Weights of a small transformer language model: 59.3M parameters, untied embeddings.
MLP neurons of a small language model. Each row is named by its layer, matrix (down: output weights) and neuron, and shows model dimensions 304-367. Each number is 128 + 24 x the weight over its row's rms, rounded and kept within 0 to 255. A neuron's up and down rows have the sign that makes its largest values positive.
A block is one neuron, or neurons of one layer that tend to fire together. After each block is what it responds to, as a language model described it from the Wikipedia text at the highest values.

L5.down159 [166 113 151 136 152 119 155 125 106 180 100 155 136 138 135 130  94 112 127 144 137 132 133 127 134 139 115 138 141 111 132  94 149 127 104 133 131 115 156 138 115 119 100 116 129 184  74 117 105  96 130 101 138 108  96 138 146 117 141 160 143 109 109 147]
L5.down378 [127 148 148 123 137 124 121 147 120 143 127 126  91 132 132  87 139 161 109 127 149 114 110 155 108 142 142 146 116 126 161 136 183  92 150 117 113 130 139 104 162 162 118 186 129 117 112 127 120 146 114 122 156 134 157 115 110  94 148 150 160 126 121 111]
L5.down608 [139 127 170 140 115  73 133 145 126  47 147 133 101 157 126 152  96 154 112 120 133 180 120 139 162 119 160  87 117 136 144  81 133 107 124 113 167 150 163 117 114 147 176 149  98 142 165  87 143  83 145 160 156 136 110 115 173 139 116 122 129 113 147 120]
L5.down864 [165 168 168 121 149 132 102 108 134 156 124 144 135 110 155 150 178 111 111 131 131 155 111 166 120 149 154 102 133 154 146  78  74 135 121  93 125 138 129 171 120 140 142 136 128 107 115 119 123  83 172  96  99 107 129 183 124 126  97  81 148 119 126 175]
L5.down964 [166 148 138 151  95 179 124 135 158 121  89 122 148 133 164 107 201 188 135 130 153  84 153 132 146 111 120 170 136 114 137 159 144 144 165 128  89 111 156 151  81 116 112 115 144 157 126 102 128 133 156 137 130 111  98 140  93 147 142 119 107  88 132 125]
L5.down1097 [128 133 165 117 150 144 184  93 137 120 136 131  66  89 115 138 132 134 129 112 142 115 113 140 100 145  96 172 159 143 131 143  78  91 112 107 111 120 149 118 192 117 169 148 149 134 110 107 175  94 103 155 142 127 130 118 124 168  84 150 141 155 145 125]
L5.down1105 [144 133 124 134  77 129 144 124 147  83 139 150 133 142  90 122  81 125 101 157 142 118  78 110 154 106 160 148 149 129 127 104 174 115  86 138 107 146 152 114 154 117 174 159 127 100 103 150  93 148  84 132 127 109 131 132 130 182 146 119  78  98 123 176]
L5.down1151 [149 112 133 171 159 155 121 127  94  99 167 119  96 102 177 135 132 134 169 138 110 127 111 152 156 166 128 139 135 174 133  97 119 118 132 169 102 154  94 110 184 181  98 177 137 149 126 102 134  59 119 144 117 118 113  94 144 132 131 135  91 127 139 150]
Mainly the en dash between numbers in match scores in sports results tables (1–0, 1–3); also section-heading ending markers (===) and the word-start piece re.

L7.down664 [151 172 169 102 148 201 164 115 178 110 136 145 145 103 165 122 155  81 163 128 103 128 151  85 113  99 147  98 127 105 125  99 122  82 172 141 168 158 161 156  91 126 143 152 119 132 106 145 111 111  90 114  98 100 133 167 118  61 119 134 130 115 133 140]
L7.down801 [173 144 169 124 120 139 144 110 146 166 130 132 110  80 154 100 119 138 106 145 141 102 158  92 100 152 177 137 175 104 166 125 154 113 147 154  93 168 163 133 120 144 117 116  99 121 141 119 128 140 114 103 126 146 123 155 115 115 157 131 102  79 114 166]
Separators and numbers inside wiki tables and result lists, mostly score dashes (1–0, 2-0), pipe cell borders, and years in dated lists.

L7.down1097 [105 124 121 101 123 151 129 147 150 132 120 124 133 135 116 115 139 102  95 162 146 157 104 136 151 119 127  59 170 144 139 118 153 123 122 142 154 139 121 118 138 116 127 122 109  99 121 140 160 117 124 146 103 117 103 125 141 114 133 132 113 111 107 157]
L7.down1169 [111  81 160 102 127  95 106 127 123 167 156 128 108 130 133  87 132 119 105 141 116 116 122 169 116 145 118  89 136 126 141 123 159 115 120 131 116 120 107 103 147 114 102 121 139 151 112 116 109 118 146 116 130 114 122 102 150 167 113 110 145 121 116 122]
The pipe between cells in Wikipedia tables, mostly after a text cell, e.g. sports results, album track listings and chart rows.

L3.down134 [133 109 134 158 142 157 154 107 106 122 112 160 150 138 116 124 146 132 107 120 106 101 113 155 128  98  78 115  72 150 119 126 163 138 114  89 164 141 114 177 130 111 125 119  84 134 140 121 182 137 123 167 122 162 116 118  92 122 109 168 136 157  93 149]
L3.down816 [138 125 127 116 109 110  94  53 142 158 161 101 142 156 130 156 100 158 154 151 116  94 134 115 122  92 139 116 132 140  70 102 151 125 173 145 170 145 136 123 163 100 195 133 114 127 156 134  95  98 152  87 127 152 178 120  86  95 117 142 150 129 134 140]
L3.down1347 [105 132  95 103 128 102 129 125 163  83 133 157  72 146 149 149 104 126 108  93 139 186 112 162 119 117 126 102  91 160  86 131 113 149 124 161 145 145 112 141 161 174 180 121  69 136 117 106 125 116 141 119 149 140 126 159 129 136 139 147 124 147  83 107]
L3.down1432 [138 154 132 129  94 175 162 107 147 129 161 130 113  90  87 116 126 165 117 117 121 140  96 109 114 106 127 123 146 111  87 156 129 136 101  82 156 126 132 102 120  92 140 123 149 125 136 115 106 142 117 103 119 139 139 121 105 134 135 101 111 170 122 112]
En dashes or hyphens between two numbers in sports scores and table cells (1–0, 0–0, 1-6), and sometimes mid-word pieces of foreign names in lists (Ang-k-asa, Jo-on).

L3.down781 [103 182 129 119 159   0 119 157 141 136 133 113 131 154 112 104  59 127 102 114 131 158 118  94 133 101 110 166 133 105 163 113 148 144 117 184 143 156 125 109 113  91 155 133 122 149 147 133 146 100 144 108 124 156 152 123 141 136 110 134  90 135 123 103]
L3.down886 [130 195 100 108 130 135 129 142 143 135 117 109 131 130 150 120 160 134 125 100 111 161 149 104 138 144 122  82 130  86 154 133 101 129 117  99 120 106 161 111 103  89 124 108 148 162 120  99 113 142 102 135 125 116 137 126  96 134 149 163 164 146 139 126]
L3.down1171 [139 132 142 134 157  78 133 164 146 148 128 103 106 140 114 136 111  84 137  66 123 117 105 143 119 107 154 128 115 117 157 119 126 112 138 132 145 113 105 112  95  98 154 113 115 160 127 108 122 103 107 113 179 107 148 123 102 130 148 105 123 119 144 143]
L3.down1303 [138 100 132 126 122  68 131  51 140 149 115 171 137 141 107 116 100 133 118 138 137 128 116 109 170 135 118 108 138 150 114 123 132 113 149 169 157 168 122 122 100 119 109 127 152 138 186 135 168 146  91 165 154 118 164 118 125 128 105 140 122 158  80 126]
Final pieces of split adjectives and participles describing a noun, especially after hyphens or "most", such as best-selling, biggest, abundant, important.

L7.down354 [101  75 122 147  98 158 113 141 134 112 167 157 146 159 123 113 150 135  86 140 142 123 104 130 165  83 141 132 120 133 115 102 143 147 121 119 112 127 117 141 143 183 145 117 111 136  88 137 121 133 125 129 175 108 159 138 123 159 102 151 144  80 158 110]
L7.down1486 [128 110 163 123  96 132 130 163  95 108 116  76 114 149  82 119  98 154 175  86 115  66 147  81 175 125 127 117  97 142 122 112 153 110 141 117 161 139  98 120 134 128 100 102 106 104 179 114 123 116  97 124 170 134 123  93 139 145 118 133 114 133  97 167]
Pipe separators and small digits inside sports stat tables (appearances, goals, win-loss rows), e.g. "| 0 |", "2 |", with weaker scattered hits on word-piece tokens inside names and words.

L5.down15 [118 140 129 112 109  84 167 132 105 116 139 140 135 142 134 108 139 160 141 107 133 171 193 114 157 106 138  97 143 113 111 135 111  88 127 148 117 109  85 164 130 149 133 117 115 104 161 127 129 121 172 146 135 154 117 154  97 107 125 159 133 146 163 115]
L5.down539 [109 189 103 119 143  33 169 135 133 102 155 131 130 115 130 155 113 119 121 163 133 150 102  98 137 120  79 139 132 139 146 130 111 109 120  92 159 133  75 113 124 124 113 152  97 156 129 132 145 101 143 126 144 186 124 109 110 147 144 113 167 138 142 127]
L5.down557 [129 194 105 110 135 155 126  87 146 100 103 117 128 134 127  95 115 121  59 109  76 104  83 175 110 143 159 117 161  98 119 109  95 149 107 145  93 119 104 122 117 109 176 108 128 111 121 119 143  90 116 148 137 175 154 123 141 137  94 111 154 119 115 132]
L5.down735 [ 97  86 122  99 147  30 129 130 108 105 128 137 123 123 134 121 102 129 164 169 154 139 154 149 120 173 143 131 128 124 169 121 161 112 108 139 134 176 122 129 144 115  87 135 147 110 106 148 145 126 140 141 111 151 144 111 113 129 141 137 121 130 157 123]
L5.down768 [ 83 111 113  96 115 120 138 123 120 164 141 182 125 117 132 117 110 100 170 115 138  95 125 124 166 118 155 165 112 134 136 121 124 116 138 109 119 167 129 105  82 141 129 144 145 148 127 128 103 105 156 144 155 119 138 121  99 137  95 134 159 126 153 153]
L5.down1246 [117 101 128 163 140 195 123 134 139 135 183 160 129 109 150 135 128 120 112 130 107  97 152 127 150 107  90 111 126 128 110 113 132  95 158 119 125 126 102 120 130 179 153 141  89 125 108 104  96 154 156 125 155 121  96 127 131 144 112 108 119 112  88 138]
L5.down1250 [193 124 127 158 145 137  95 129 135 153 135 116 156 158 140  98 153 164 154 123 156 101 154 126  99  82  85 162  56 159 110 164 141 158 103 175 176 117 172 110 124 159 111  99 135  98 132 102 101 129 122 119 131  72 114  95 143 137  91 100 137 149 126 156]
L5.down1302 [101 119 117  92 133 133 119 130 137 119  90 159 103 142 136 162  91 111 157 154  98 142  88  78 148 103 131 128 138 134 124 106 113 126 122 170 139 156 113 111 128 160 143  77 134 142 134 110  81  65 113 132 164 131 140 108 149  88 125 163 127 122 118  74]
Pipe separators and short cells in Wikipedia tables, such as L, Pts, GA, or Ref header columns, blank cells by Total rows, and final stat cells; weaker on mid-word fragments in prose (fort-un-ate, dest-ru-ction).

L5.down220 [126  98 157  80 193  81  87 145 146  86 138 159 121 150 109 154 146 132 123 163 153 132 108  90 117 126 123 105 113 141 106 121 166 137 135 135 130  94 100 140 155 135 131 115 137 135 158 126 125 158 112 126 135 141 128 138 109  95  86  85 164 162 114 147]
L5.down227 [198  59 121 100 127  58 131  87 143 144 132 104 125 120 130 163 108 122 143 130 125 142 111 112 138  48 117 128 151 120 123 130 144 111 140 153  80 138 113 158 103 118 160 121 167  83 118 158 129 123 111  84 126 108 146 125 144 160 111 111 136  82 153 173]
L5.down886 [133 192 135 107 143 162 135 152 134 126 104 120 159 136 141 107 128 135 161 101 122 180 144 136 133 118 127  81 185 144 154 106 118 134 134  68 164 100 131 105  90 121 138 149 171 125 129 122 143 132 130 134 140 154 122 145 106 136  97 108 122  85 124 162]
L5.down900 [140 113 120 104 156 164 152 137 145 155 125 147  83 170 136 134 129 172 116 104 105 128 139 133 146 136 105  86 141 110 138 118 102 114 160 153 177 120 164 103 120 101 181 132 168 134 122 124 100 137 102 143 178 117 151 111 168 132 112 145 135 105 119 112]
L5.down908 [124 139 132 139 129 167 102 130 136 124  95 141 177 112 122 132 116 107 125 123 154 114 150 117 100 129 122 149 149 119 119  87 111 145 137  73 145 137 160 142 126 126 154 126  94 131  91 139 167  96 137 156  84  96 146 150 135 123 139 106 132  92 127 104]
L5.down970 [ 89 138 140 111  99  70 119 100 145 157 126 126 122 136 186 174 143 126 142 116 113 121 146 145 159 149 156 121 127 117  94  98 116  94 130 105  94 145 169  75 128 136 116 122 135 105 148 135 137  93 133 125 137  68 105 108 123 119 130 124 121 161 126 141]
L5.down1024 [151 119 107 123 128 160 132 127 124 145 149 121 118 107 111 187 112 125 113 144 123 100 161 137 125 155 129 125 143 202 131 117 150  85 128 157 116 125 130 117 112 157 128 118 179 106 159 203 134 123 115 152 114 128 133 154 149 143 122 176 151 129 148 151]
L5.down1069 [ 63 143 132 133 116 148  88 117 182 113 132 130 136 130 105 123 124 120 116 193 150 133 167 121 148 139 154 144 136 156 106 128 117 120 116 132 152 130 111 145 181 131  98 137 165 127 112 133 123 116  93 136  84  77 114 130 159 124  96 175 103 113 108 143]
Punctuation that opens an aside or list (commas after when/where/like, colons after labels), table-cell pipes, and digit pieces after decimal points.

L5.down100 [135 113 125  98  99 131 113 151 133 125 129 100 140 131 125 153 122 156 151 126  89  61 127 119 132 132 104 113  99 121 101 105 127  99 166 163 121 145 104 103 140 100 105 121 142 151 107 108  97 116 117 127 126 162 186 140 173  82 145 145 130  95 139 113]
L5.down548 [130 126 148 138 136 113 140 127 105  96 118 112 118 122 128 128  88  99  94 117 153 100 101 133 130 121 164 133 148 149 139 123 136  98 127 163 136  81  90 115 138 125  91 113 159 106 136 152 157 104 152 168 189 116 172  96 102 126 119 109 119  77  99 130]
L5.down624 [134  85 144 117 129 112 156 105 134 155 144 143 152 167 167 125 153 145 131 129 109 128 132 102 140 127 120 135 109 159 111 169 180 146 127 139 169 143 108 110  90 186 126  85 160 119  86 146 169 145 156 147 138 133 151 129 123  94 131 103 143  97 143  80]
L5.down766 [127 136 123  96 112 111 139 147 103 159 113 170 115 128 159 109  96  95 116 115 180 123 144 108 143 142 136 117 140 125 129 106 130 141 150 143 150 148 113 115 109 129 121 163 188 125 159 125 107 162 141 120 136 112 131  97 124 142 164 133 143 102 125 145]
L5.down1052 [129 158 138 137 127 222 130 142 137 161 117 111 169 165 148 124 124 100 114 134 116 125 144 119 146 110 137 106 119 132 134 143 140 133 152 148 149 120  97  45 112 103 132  95 158 143 111 144 127 104 123 157 117 135 132 131 123 128 100 122 104  94 138 109]
L5.down1113 [139 145 159 139 149 115 100 139 197  78 107 118 107 141 145 149 131 125 122 151 108 150 101 112 150 112 138 147 122 128  88 106  93 122 152 136 124 123 119  90 107 118 150 168 119 128 123 111 117 113 134 138 150 125 152 127 158 109  94 143 104 155 126 125]
L5.down1243 [141 131 128 159 147  74 114  92 134 122  68 170  95 142 123 115  85 123 127 126 123 104 160 177 103 137 120 161 125 102 148 115 101  97 139  96 129  95 133 132 108 124 159 144 145 158 122 128 121  91 100 141 143 150 125 111 150 119 110 149 118  77 146 113]
L5.down1476 [130 126 144 141 141 166 154 148 101 118  96 164 106 141 166 115 134 131 119  88 114 178 113 148 120 135  92 156 125 105 148 115 142 104  98 142 184 106 135  84 111 101  97 118 100 124 147 126 159 153 118 127 187 180  85 104  95 166 113 193 151 126 148 158]
The token right after a full personal name ends, such as of, from, in, a comma or a table bar, e.g. "Eric Kohn of IndieWire", "Madeeha Gauhar, actress".

L7.down325 [104  98 140 147 133 117 144 150 139 110 188 130 127 141 127 128 113 132 105 146 126 131 113 148 127 147 166 141 115 112 137 116 129 142 138 112 118 146 145 124 113 140 123 158 155 134 144 144 121 115 105 110 112 140 121  77 150  98 152  89 147 157 173 145]
L7.down1258 [129 101 123  88 136 107 135 127 147 140  92  84  99 132 106 136 145  71 133 109 125  82 123 103 118 125 123 164 133 103 151  76 146 142 118 122 135 148  75 106 118 102 131 173  81 132 127 134 131 109 107 101  97  69 112 136  84 172 139 117 168 129 108 119]
Digits, mostly 0, in sports stat tables and match scores (like 1–0, 0–0, | 0 |), plus occasional commas or pipes inside lists.

L5.down165 [108 110 111 111  98 122 166  99  90 128 129 170 100 148 160 157 122  91 166 113 133 161 139 134 133 135 178 145 148 120 127 143 117 145  81 152 137 173 117  59 127 120 122 139 140 141 136 150 137 119 127 119  83 119 137 124 119 102 115 118 151 159 114 135]
L5.down364 [137  84 152 110 130  95  88 120 167 104 101 136 109 125 110 137  69 138  96 139 106 107 101 117 139 115 166 134 139 101 153 101 151 133 123 125 113 121 109 131 137 145  84 119 104  88 126 115 115 101 141 102 144 147 125 153 101  80 161 111 171 117 128 179]
L5.down365 [128 156 146  80 140 127  91 148 110 129 152  65  86  99 136 120 118 145  86 136 145 120 123 109 128 167 145  72 141  93 114 153 114 144 132  85  87 167 156 102 136 101 166 129 168 164 114 151 127 138 103 146  99 164 110 117 114  60 129 114  93 108 103 110]
L5.down631 [164  88 120 137 112 121 151 175 133 104  90 128 138 129 131 135 132 152  94 159  92 121 117 127 109 103 167 130 144 127 134 115 175 117 152 123 117  48 130  74 130 128 106 158 147 103 123 135 130 110 106 144  83 116 128 137 107 113 134 133 127 138 106 119]
L5.down1031 [122  98 140 165 105  87 160 123  75 117 106  93 167 153 102 114 108  99 130  73  92 124 103  84 141 144 169 115 146 116 116 121 118 146 135 111 122 110 166 124 123  92 150 182 141 157 148 124 125 135 113 129 124 104 142 122 109 131 104 105 101 123 107 174]
L5.down1132 [119 151 110 160 151 155 197 120 114 176  88 106 108 164 179 114  88 109 149 122 181 153 114 131 117 151 107 184 142  88 174 123 138 135 150 103  96 174 118 121  95 142 124 150 140 137 110 102 119 126  88 104 126 149  70 118 105 128 129 137 120 137 145  89]
L5.down1230 [104 124 148 124 129  78  91 140 147 146 119 144 157 156 164  89 126 156 167 164 120  82  93  85 129 100 109 161 140 146 142 120 188 123 112 134 132 117 108 155 158 128  98 139 147  93  63  82 104 107 120 159 141 109 134 140 170  88 132 110 148 157  88 137]
L5.down1339 [ 86 128 141 101 108 190 164 113 151 148 119 108 115 120  76 117 120 138 154  97  92 131 128 123 185 145 137  80 102 116  88 178 178 154  83 147 120  87 129 123 128 135 141  91 143 120 151 142 141 144 160 108 160 132  98 122  96 130 130 124 117 145  90 168]
Tokens inside Wikipedia tables and sports rosters: pipe separators after W in Pld | W | D headers, and letters of country codes (FRA, CRO, YUG, POL).

L3.down182 [101 128  90 120 128 120 116 113 139 135 148 128  90 112 164 122 122 121 139 120 126  89 147 147 133  94 130 121 121 103 133 125 149 118 101 166 126 158 157 112 130  86 160 156 134 113  89  93 150  86 132 136 127 118 172  87 123 116  77  80 154 149 101 138]
L3.down399 [148 141 130 111 124 100  99 177 147  93 160  92 112 134 107 149  99 127 128 111 126 111 162 108 187 129 112 138 116 140 116 161 140 118 120 157 130 118 148 142 128 149 148 157 150 106 102 133 168 148  99 110 152 121 133 137 143 154 117 156 129 164 100 148]
L3.down907 [153 147 164 134  70  79 152 150 133 151 157 159 145 101 131 114 146  99 136 141 118 109 118 123 128 127  82 100 100 129 126  90 151 133  73 108 105  89 117 132 127 148  55 122 133 130 133 125 135 109 119 123 117 138 125 122 102 136 130  98 133 143 120 151]
L3.down1386 [118 126 149 113 118  62 131 166 156 135 146 108 131 157 155 111  97 115 124 109 108 162 134 123 179 143 138 131 125  87 141 129 152 155 125 127 111 128  95 137 135  74 162 163 122 126 123 154 109 122 146 136 129 116 179 104 147 151 150 140 127 159 139 118]
Small digits (0, 1, 2) in middle cells of football league and player-statistics tables, e.g. drawn/lost counts; weaker on table-row ends and mid-word fragments.

L7.down1081 [160 131 133  99 104 153 143 141 160 123  97 134 137 163 103 103 157 129 120  92 132 120 131 159 141 122 167 128 117 116 134 137 133 151 148 209 185  92 110 122 127 151 115 119 107  93 121 107 163 138 166 158 127 148 134  90 146 141 124 124 157 122 116 129]
L7.down1125 [151 106  89 123  99 130 135 138 125 115 104  90 158 126 140 131 115 192 142 130 132 131 131 107 121 158 165 133 106 127 134 127 124 128 150  93 159 101 124 123 105 157 159 151 150  87 110 146 157 117 144 132 176 182 107 119 100 167 119 103 134 117 109 126]
Fires on of, from or in right after a reviewer's name, before the outlet, in reception sections (Eric Kohn of IndieWire); weaker on commas after named entities and word-final pieces (headquarter-ed, Scrib-ner).

L7.down486 [113 127 128 142 178 139 165 136 141 150 162 115 135 116 178 154 170 144 175 162 165 133 125 118 103 130 149 161 137 154 111 147 118 147 111 120 120  91 128 112  89 184  83 129 109 115 166 142 116  74 108 134 105 108 112 142 119 131  89 182 188 100 132 125]
L7.down1096 [170 144 159 131 128 185 196 108 135 177 118 124  85 164 136  98 143 106 114 125 110 131 149 129 144 126 155  96 148 160 134 109 145 122  87 174 128 134 138 122 169 158  86 114 111 135 200 140 153  86 131 129 146 145 137 120 130 169 125 170 125 149 153 133]
Ordinal and superlative words ranking something in a sequence, like "the third rookie", "Roth's first single", "second straight", "1313th"; weaker on article title-heading endings.

L3.down592 [144 161 125 144 131 136 120 113 107 161  99 127 157 133 185 136  89 147 114 166 118 146 152 158 101 136 121  89 108 134 139 107  55 132 112 106 110  78 114 129  98 115 108  92 120 164 118  98 140 169 144 130 123 123 121 153 130 119 152 140 122 153 107 161]
L3.down611 [146 154 116 118 161  69 152 132 120 124 120  65 130 137 140  82 146 138  70 164 165 118 137 151 128 146 141 114 100 163 142 100 159  68 118 177 113 142 106 152 168 138 134 129 126 125 118 140 122 124 124 107 129 160  85 160 168 138 108 162 138 117 100 141]
L3.down648 [133 112 135 103 169  71 112 112 129 122 118 132 118 151 122 159 106 103 139 143 123 124 109 140 134 120 140 161 147 105 166  89 162 119 165 144 113 144 134 115 124 134 104 126 150  95  76  86 135 113 158 123 149 148 142 155 132 132  89 115 141 121  75  99]
L3.down1035 [140 129 128 141 126 104 150 133 178 120 107 141 122 142 145 124 154 131 128 121 122 139 140 150 153 122 111  89 137 116 151 105 133 112 159 155 143 134 118 169  99 157 110 124  91 114 123  96 119 136 108 101 137 143 141 149 141 126 108 129 140 149  80  95]
Empty cells in election result tables (Turnout | | ), list-leading dashes, and mid-word pieces such as ach, ant, an in names.

L3.down80 [154 138 132 136 106 141 116 149 144 127 127 105 145 102 139 120 112 144 135  72 145 126 106  92 138 141 133 128  96 110 111 119 132 127 131 137 157 165 148 171  79 137 134 148 129 120 133 123 135 138 165 154 109 142 114 162  97 155 166 142 130  74 142 146]
L3.down120 [156  69 115 139 121  67 118 108 113 137 111 142 143 126 110  74 130 116 152 162 104 154 123  89 121 177 149 132 110 106 118  81 158 152 124 138 117 157 129 142 139 141  95  90 135 131 126 135 151 151  89 112 132  72 133 163  95 176 140 136 107 114 115 147]
L3.down840 [151 110 166 107 115  57 117 144 124 102 129 126  97 141 131 136 108 135 141 142 116 166 165 109 115 114 130 144 127 102 134  98 147 121 143 150 105 162  98 121 128 106 154 117 136 134  74 112  76 132 163 148 113 106 114 102 149 123 152 120  96 118 136 153]
L3.down1220 [131 111  81 145 116 104 136 123 109 132 131 136 131 128 101 102  82 131 133 106 121 143  96 151 128 114 144 124 117  91 123 113 127 136 122  84 193 172 107 117 134 110 115 124 106 136 132  79  99 130 156 104  82 132 134 178 141 100 155 117 123 103  84 104]
Connectors joining two paired items or range endpoints, like and after between X, to or dashes in year spans (1913–1917).

L3.down471 [129  88 145 120  94 141 164  88 144 122 175 137 104 162 131 128 154 129 135  83 115 178  96 141 153 144 136 107 116 188  91 106 163 126 150 134 153 127 168 152 111 173 162 110 113 126 131 130 116 135 103 118  64 145 101 152  68 126 141 114 123 157 145 121]
L3.down772 [136 136 153 165 119  82 129 177 143  92 115 105 154 105 152  81 107 164 107 182 159 121 179 128 163 111 135 124 144 117 138 113 158 107 162 145 145 124 128 145 109 143 144 206 115 116 108 165 122 157 151 144  97 116 110 117 137 148 129 148 125  78 120 124]
L3.down1032 [151 108 161 129 113  83 105 144 122 131  56 128  87 100 129 112  94 145 122 147 159 113 142 141 123 132 149  93 153 129 155  80 142 114 118 150 118 177 122 149 144 184 148 130 131  88 117 166 134 118  96 139 133 119 124 110 163  92 115 133 138  97 120 151]
L3.down1246 [143 120 136 137 129 115 115 120  98  83  96 129 114 153 130 119  91 188 128 134 144 130 102  68 142  66 162 110 156  98  93 138 138 143 126 128 124 179 120  88 143 145 137 118 160  83 114 123 100 141 123 148 133 132 180 111 162 110 114 111 137 103 112 134]
Word-final pieces of three-letter country codes in sports results tables and lists, such as G·BR, D·EN, E·SP, also other tabular cell tokens.

L5.down54 [146 182 146 156 128  78 129 167 126 137 126 134 161 167 166 138 121 148 100 109  98  93 141  84  93  91 125 121  80 142 105  74 152 168 102 114 111 128 167 103 118 103 151 152 122 126 160 120 137  90 119 120 118 109 121 103 171 113 139 144 154 120 159 110]
L5.down346 [115 111 164 148  85 173 138 109  85 115 104 139 139 133 158  99 135 146  90 108 132 143 147  95 137 128 134 101 117 104 127 106 150 119 111 115  99 132 153 151 140 130 159 148 111  78  94 110 113 129 131 154 128 204 115 137 128 124 116 116 116 120 126 132]
L5.down948 [112  95 114 167 115 168 155 178 160  94 128  90 135 165 115 146 117 121 148 176 107 161 104 123  84 106  80 111 132 156 136 152 108 154 167 105 107 144 144  56 147 137  82 126 154 162 104 115 131 167 117 147  99 127 110 142 167 132 173 159 121 131 142 160]
L5.down1096 [140 134 170 139 162 122 147 126 163 148 153 133  98 177 145 137  83  98 107 130 140 120 147 136 159 147 131  78 109 137 136 184 128 122 107 160  90 132 154 134 155 145 119 150 120  69 153 143  97 131 111 125 142  96 117 119 147 142 130 144 117 113 145 117]
L5.down1125 [172 126 170 151 101 180 131 131 128 111 123 130 125 114 169 116 115 115 120 180 147 121 125 159 130 139 109 122 120 122 117 129 134 133 151  98 133 133 126 131  94 163 102 145  69  99 189 123 113 110 111 133 107 118  88 152 128 125 175 140 136 129 129 129]
L5.down1194 [152 118 132 117  73 186  96  92 120 107  91 128 154 146 138 154 111 169 130 164 145 127 138 115 111 161  74 106 124 135  65 149 152 153 152 117 163 145 126 113 199 157 153 128 116  65 128 108  86 159 130 109 127 106 124 115 117 133 123 116 117 139 155 115]
L5.down1231 [ 89 171 176 150 123  36 120 120 181 119 133 116 108 146 140  84  49  98 113 150 170 111 172 140 108 162  98 122 133 144 125 128 100  99 115 107 113  92 121  99 143 164 126 137 139 156 125 113 173 165 119 136 151  95 106 152  95 148 162 125 112 102 120 137]
L5.down1458 [105 141 160 157 135 145 133 152  93 124 140 153 152 153  53 155  96 146  98  97 108 124 143 114 175 145 113 107 155 138  96 123 120 151 151  94 102  78 126  70 113 113 127 123 114 157  96 135 137 101 119 149 138  89 152 112 108 148  72 113 137  91 120 128]
Ordinal or superlative words right after "the" or "most", as in the first player, the third rookie, most common, shortest; weaker on other noun-phrase words.